From a checkpoint of a small transformer trained on Wikipedia.
Training: a variant of Muon for these matrices, 1173M tokens, 6020 steps.
MLP neurons of a small language model. Each row is named by its layer, matrix (gate and up: input weights) and neuron, and shows model dimensions 32-287. Each number is 128 + 24 x the weight over its row's rms, rounded and kept within 0 to 255. Numbers have three digits each. A neuron's up and down rows have the sign that makes its largest values positive.
After each neuron's rows, "fires in" lists the words (lower case) most often at its 100 highest values on Wikipedia text that the model never trained on.

L3.gate843:133108149121119153143139142109102112158113135070149105141139093173123079142132090112140109127140102128086098084127134118151144120093101148132128119179129129092181126157100125128118073164154126112142159123123164121150113163148111130117147123142168110106142092164087085101127129155145107136098150147125167078148142138126118113138148100102145135127102105166125093154105105116136170168150108118135195160163121150102088118154167135113145102163122141138148132154158114122135124154111165113103111153085159124078130115129147095167136135091125123114141137127140110116128136135164157108109127124152076137072069150128100134119139153123112122137157107128128078126110093105191082110129140121132093134149157088140113110096096117113187163133118094122120101185186105140134083145157146
L3.up843:120124138100123164116116119110101103114123099148103133108108100127115151114111127105105175133134120146148138115157117129098074184144102102108117118128163112177096136151144134126089107067180144107140169141125126085120171155154147139102106107141146174154106165086178138117124111094122113144123112122157151150130152126136121148139120162171128125143152162133122128153146140138119134125137153131092121116091096161139128148158118155129097117154147119094110080144150139068144130136090138081144098106147144072113148144156145165130133133149148130117132144160121140144132156103117165118139107131076130181127123123142159093103157111163101148147103082119139160135109113115084175091125112150103114124111115150119129114135108143157147066117108102120170117141078093087153133124145125
fires in: "as", "for", "with", "including"

L8.gate789:114129160146116140132136125109124123128133143136115131111151109166123127168110114120109141087069107094107147121135103119159179124136100129077116169120190159108109175124129132181129102139117091137126135093128126161112099148125165142153163102137161125090120184148111108060118139118142114125137122142151144181136135171113102175170075113110092090133124178112159120124129128148178118119111139160146115120158154137111104124097153139138110141155213140139144120092146152125149142152139150150132140139130107115115123134091111137127124145139147102169134114122111136102116164141143142126110101108111103130179150152133113098123146135119123142101125124083115149127217120150141135163145114161113188171118185143130100096099124169075099127156079116132130144122141126111129122160139112
L8.up789:169078145121103170122103123071116168137106151110129129117114083126135140171100125106091131127101127091141178125126127117169130130141133138139121122138090115090106173074122092118136133156133110122118108124145111136100094116103164093137146143141135181103132142189100096113155151143110104143114143138114120133142142149142106176150113145109132106132132146110164097128131130145097139152154132124114092121098156153153189130150076121140126150134120144159140111153088138122125168146144171103094072137149108145115121142145116133098126136151179090137143149137094155160122149126126088150085102097134143110165126159108142113112137110150110134138114175124185136135143138162116115149088139133117155091100157135118120151130126142115119124139121104183141133132114171134140096127138134
fires in: "as", "was", "m", "being", "is", "been"

L9.gate449:151132149190118084114084118130100110127139115167106107154107109111110109121099133130101115175119144152103118113162120138119132124109101105119092121122140091120103089152149135164097138103140091140117110116097127173103124146119137138125134121111154118110143141111132124157139171138153125120171167175099133158079130108124115140138125117075139123158146163101106122149145119121131168151113134149121080131129123108064062097103126137116089132128163098174113142136119159169132149135132137116110085160148168118143134175121135144153131104111152111097139126121113103156115118166165079132124142138123085168140152155124127126114100138108134146071102162123126157097126150128127156187126154116129149148129144112129144116087146131086139105113161151130162124147114117083155128108132151
L9.up449:120112116122085109120085114135132160121156117133131106155111117165143113129137104095110139137125126077131085130120100130150105138089150136122151156125130158137130131169147152113146184145170118085121144110129104140142124136151141133121140122128075113089123118122131155159136151117082134126148122153139134149127163140112132128160105133159153139096132111140130160113150127084171096116137160099112115134118129187128136126140078152115115133099153128123125167133128130166110090125120139149105132129142154133119105179074147100142104153137115112170168159097127133127142130148157112096165100122145136123124092188124092129134114166123174179150108142145135133141141157109103140123051114128108224148125071119105129135146096148084070170138156117142119123151130173097126122106153139
fires in: "was", "is", "were"

L8.gate267:171132088158147116104120147082120117153131128147120116164160111128116113136134135115142098138076137109100160141115125129157132126074107122120091131128156136109095131130117145105122130166134140135161129136157124113083130074099116190132126151123139135094095120116120099140123123155131186141158118116154115141101130108096157152134178091158093182094117110113085101100120121137155123109148143122141157123140126085067155138099085159129189121118117115159120136062115146143120131158161150118133117146133118118126134168127118147092105158156133122102150158126090142198137108100118141087172139105120102177113177139132120159165118144098131122162065118141157126113108096173098115103166158123126124145138147135164113117155112155123164117150109118142126105073140123117109100150157116
L8.up267:174114146125142128100165135099143153154138105111096120136126115134143135100175137178153166098086187141124132120151139125123158127123126160118149140063115120125103131197143116123097150136101130119152127151133104094134145150109118116085109105161139167100116150127146115166111073154162150161119123128086111148144084134122107134114109118142110154141110134131136105152112161165130106109152157158076110088140127102122111129123127115114121110113122124132148117123098111112105117152163151091128124184122129150117159144125102111113138141140098139100149091049156181102110123128134106118108143157146144100131121112107108152144115150144114112143117121168128102114144109111098112157161080093060101122123188109134109127138098102195127121127107137146102125116163146127078102114107102
fires in: "january", "november", "on", "february", "june", "march"

L3.gate543:123134162093112123146139139153130156194104095166157120092159118178118078142099104160138166110137152131091129103090122167117116140163131148156138077118160153136103154102154128142132137094083144159118117145100116141135140112146146100120197134147172117081163120142147089193125133083111118109121116073122105134112094187076094114122103126102134095091177110110097116131123138128134112114141132107092152082112128125104139120088156099158128108143163135164145101137154144132097137134134143144058142132141109119126111157145107102104183137145114122102157126142161111126130116131122108078111112137110126109119157085122084119146138106084160096069120125126120162134045127109103143112163147115158112140117136135135116116126126126136119118111145097127143159169148107129170156122132102
L3.up543:080110124124131118148111119105093098103140091169125143103150132117153127081145161148153103100136113194079109146165128127144164145099135147132089107123117119138149090118175079126130181169132118096097143166117116112115121156113110112137111128132091121164107114136150115130103094112137111130117181111128136159095153122165135098121166101148127130119174140122151133163101122171080165074125200143137149128150147105129084134135100142129101134124088165113113170097168104137103135086148143107108112156063094148102161136148078113120154075156147100120158139116143165110133142106152097147167102129141117115126129087130107146090138140137095139154129126137175126136146110122159148145130117115134127086144154108145113108078095149113197091129121127108096137154163116143107079142133122
fires in: "and"

L7.gate114:089149167100110146143114140118137108188139162136088138128149139106097116154098149129102130111099130083127095150157144108128109133164136141166137113141130111082219121107160129131114131146147123128137069150128164080143125125122101133078110139126194151147153123118185118188127107161135124106113118081142110169122121195114111082136131089135089089099155125089111162122143114144106174098102131086130151134149136069134107115127076104152139156139114140116146137120186118105156168147098145130087139108152098169128114122086113141123089100119171082082100133113114163121129111091138119114164157152117134112126147121115130099119121096122134098116077157170160134116135112139138117101144144097193114135169111134130105087100133161161159167178126110143157135113123147114112163122139133
L7.up114:078124142161142142104135109115104089116128125140137138107108149126166128107137155118145180104135133134097124153102100122097152183111151184111110100128111142128151148124161125096093160100103118177118084166104157152183109131114130073129142135144099154121127122129150144147134139126166086165138127101151122127104136128123151161112070119114139119137126114133121128128135116120083116109114112162131129125099145103089106120140117108146154157150096087101132156116125113179142141144161100084139140170065081143121132150153140115151129085121067125108164147099100172128147091148087110107123096110136117096132134145114121157093130105151171138151136156147133125078084140111099113151128123137144122151142146133159112137126109116124137108100176092087089157126125132087110129082087158
fires in: "and", "then", "well"

L7.gate93:111106126104133167139098152112105123133100179096177108131174118150126112125085128115147109120139167114105140099112190139138139130168124136145150117149134163136100121125123117151110118135143156147145119108056152107121137139123088129123112123118138132142081160133178133112157134145116106120131147154158117128119132123144127092163079114127124126091157160104144178120122132139166122122152133105101091152140111165122122150138097102150164127118098083096114145121129139118130040116135134121122098091087126119141114155113135119133121160115145133152091149122119134126089117137108149135121129123140108138112110107118139112172119136171095103112148116120161066117154120106135133141125104160088151160115139125158102125086127116154128154150154086127079142112067131116148053130104147
L7.up93:140125138165129128131126122130116135108108157066146153152146111128095111131109134115132123151122128096128149079171128108121118121157148131151128129144159137115088096146142179138149091141112137158144120103104102128118123097102156089083169112164148125121094144136129137129128080134107147123163122145141091155164140140130117116192157157097134143099145127113129125148124123134164106132148146141159105096127149145160136108151148147114138131123085137116096112128119140130116118107088119131108166096148127118144091134095096124125117172133152145131122116174111092155144183113090161157135100170126123210111122076103114141139111118159120127092163094087125113138149163105172177129132150133131119164112159132127137142136134130155127099148117090171094156117139118131141128121158082
fires in: "and", "in", "at", "with", "for", "of"

L9.gate1013:153119133144157106100089116125133135175135125129115122178138087135130105116111145119116101171099136143113151132121123080122121157101100144132103101133120093143155155123139111120098142127153112115136136173150161182099133114151147104104119155101118074129077124057154148140197138127140136167137125173146159106142140099132155162124086111142108154117118134155053102128116093139122152090124112109122118127097113142118126127114161115123110134102113138118150132157130117159135084163113096121140109140151097145134152104148142133133102088103178123086121147126098115075108117114154137129149119091108087077177141130122124187145109147124145137121131126102100107101116069143109110105129131122115163150121106082108155132141126141077151128160140138128105136145097127077141136142101135
L9.up1013:116137135141126158085128132127155100151104158117136139103117139142121122122099150085109121155155154100134063096111114083113140134102155127151130130129133117095082148126165106119110107169071125137106123130116148174167102149101140131122126146122154111120125143125140123122131112156153191149178135170135144153151149146104110123145110120145126143115136150125077176144116122127151113083100161166134136124110136133070101098150138102136152133165151181128139101129175159162093083133125133147126172113087145129087130133147113120140105190118137155155164122142107107162115145148118146113139103124140137150092144156094151144111145143124122114086103122139115156113107060105143095118108142165097126110152129095144110127105099117136139139109139178136146144121132165108096121178140096
fires in: "a", "be", "are", "an", "is", "most"

L9.gate606:101129151107137120122128163151106144152137131093089104136135104106122116122153151119114128101125103140134116080158104087109144159127119155120091136129122100160105131118147093136131090105117078109149147128156129156074137114123153100167160124113144138143137125096158144099126198125141155131089157130170153138075128154108106165137120112114106124178124138100098111168117116191103129136103129167101124137153155114147114187117152170108103102118128108145091166096103138118129176166103124105126107163176129130101151158117107123138139142144169114101130114153102106109123115144106120105121142123155130145128107098168070145152124109162105159142114130132117121122100119096154099107111138123114130118122171072123171124104182134102152154121093101112159128119081156135138130140124144
L9.up606:137082163131102105148110122137133117149148105144100148113125121117108130119121118162115121140084083173113125139163098128127104143212114105148099123121142087096129127173144099089103129128141105150145165141152129197116125179122090159105119128129144124117113103144115176162089147129145148159163169110120149124090084144114090116102086130095089079112091176137153112141158108148109146122158144111109104174133150180162155123137125139153127103091142096106127155151145088132125125131118171107094152152158141127083139133149123155131125123134136133136129132148134139138104146114136109151096151148116128122111120117126082120087162130123136130174118120123107096113090126117093108117151107097080155127150112114152142148124115134084147128118125141162138126110127145125140132095150101
fires in: "is", "was", "are"

L9.gate812:121106133130132139114100151133117134142122146093093138133133137109134146135096132154105120138090150178072106143096127119135129110129129143150091160079125088129147118113117115156153139125122130098152120109122143154093147153127159142154110153130150112123111130136100134152128149125130101129142141131123145152161145145115103079096125097123162110095116134152092166095165134120032120140133109136145081119105120151088156125130084166147100113144131109135103158121165107106130048113162132127096088131166177129090167147132144119111106102101126067092093106147138097130052123144151104137136133090142122129119122103162159102112101152153149143123122153107163131113118144114137111169131122140109193136126099148156125165117122107108093162106126125148125108103086155065099144083151146
L9.up812:146155143145109106129114144138123148094097178130161132150179124142120160135140112119134115153131139124095102063131074149146109119129104144117117115096099121099143130141075110137122141154145134104123126119116133152135118141100183121105143148112152117127124098111129098112145097109090128076129124144114114137132141082093122112155125113128127132164085164119138156129165096099103077111113096118125088153128144156090155114136101120110092121093154149140100144134138150107129104079169122141110137134133134138142177119182112129128118146134134161138102092135137133118123115148117069096105155108154133145099119110123136097109118092153094112081136131082150124156108131142119130156102108152101182160152139103131160158126136128121135124097116098172086130128138128064130134140147147
fires in: "as", "to", "is", "was", "be", "of"

L8.gate245:128120078119104168155162154138115160169118135124110120119149124142123086144108131093108136085057123111118105083091140162092102100099149134143119155117078167159120140102082125130102147124163120131137125128104135117135139140137136143140123126122157154154105115147104149130120109111166120152118119129141137142108097070122151157119133117191126114132116099172124192126113120167117112159129101103081126109135143122106145119111126072127143154118190133128152114082158149134111109140089131146106071110116163137152102152128149076114113141134097112138133146135136183100172084135102096139162130126139156122138095101105136094129127153127119140145145148132132098186167148175097148098106124131157112113127136134161131189111077115104148089108126111136091159128134078108094118147131125
L8.up245:118119137123120133135140151126114165127106147132113155159158100108102115107094161074152142108140122120134138108111136159111112158122108142102163132135134134124125147119139129120117138129149127161147161123100125090147136135118146120186109104134103136160137130111141118120129105135124177126125153090096112148102114094151134162112084121175115145072092112113154108134138152120124136100119155141104120110148123133078172091120129096123138150108126155108131115138124157091120124147120141136119110141117185134121107150158131095123120142163128130166096111166110162140167125142111158119161149192145134131150133135140092100136128127141105141115093186154122138136161109119095138127127121121102124166190136143112127152168157088164159090084088123167116172080130123140125084120140125
fires in: "for", "a", "after", "short", "of", "some"

L6.gate345:106114114142170114113137131123139167133138147133125140118085142156149136103143102072106131113111151096096110136133147128127160117154105170097121142111126107130136141134124096184131148086126140154081136126143168148159123157134152125123084155143141124139154130112131142131142110132112143120118103061166130123139106076160128139121096109115165098132188076153111074126104130093112110175157155116113120146140130134129119121155118128071136114110122124164127143142115154098134129170111105128097113124140117159129118153062135135119153160136125100108108114097145155126116109164134127089135104118102126114129161120147121105080143139111089109181142146139186145113114114134134157115132121156147145148108108081182109147108120100143109139121148153122113124122107141161139151153154129
L6.up345:134117098127127177141127155113110096126106098133110144147145143150119095123127154085179147114063147101133136132140094142102144143151115095116114151108115123153136139175111119084099165165099112120075123096098117127110127128124101120128105106142104135141158120125114087153056112130144119156160147177135118127107135139112124094160168138083140104080144133099138123134106107190132130116177122152123127103132098128145092125098134139129108098091138065125096123095107114176127114124118146130126122130117135105141119099119076097137134098124058129109113097143107162097156123141132142122107104159146157086143106133133159203136090150083116125106108098102098116125128118130096155136143110117163155101147155135108149106124121082139129114149122100121154109153151121143110096125130104
fires in: "may", "august", "january", "march", "april", "september"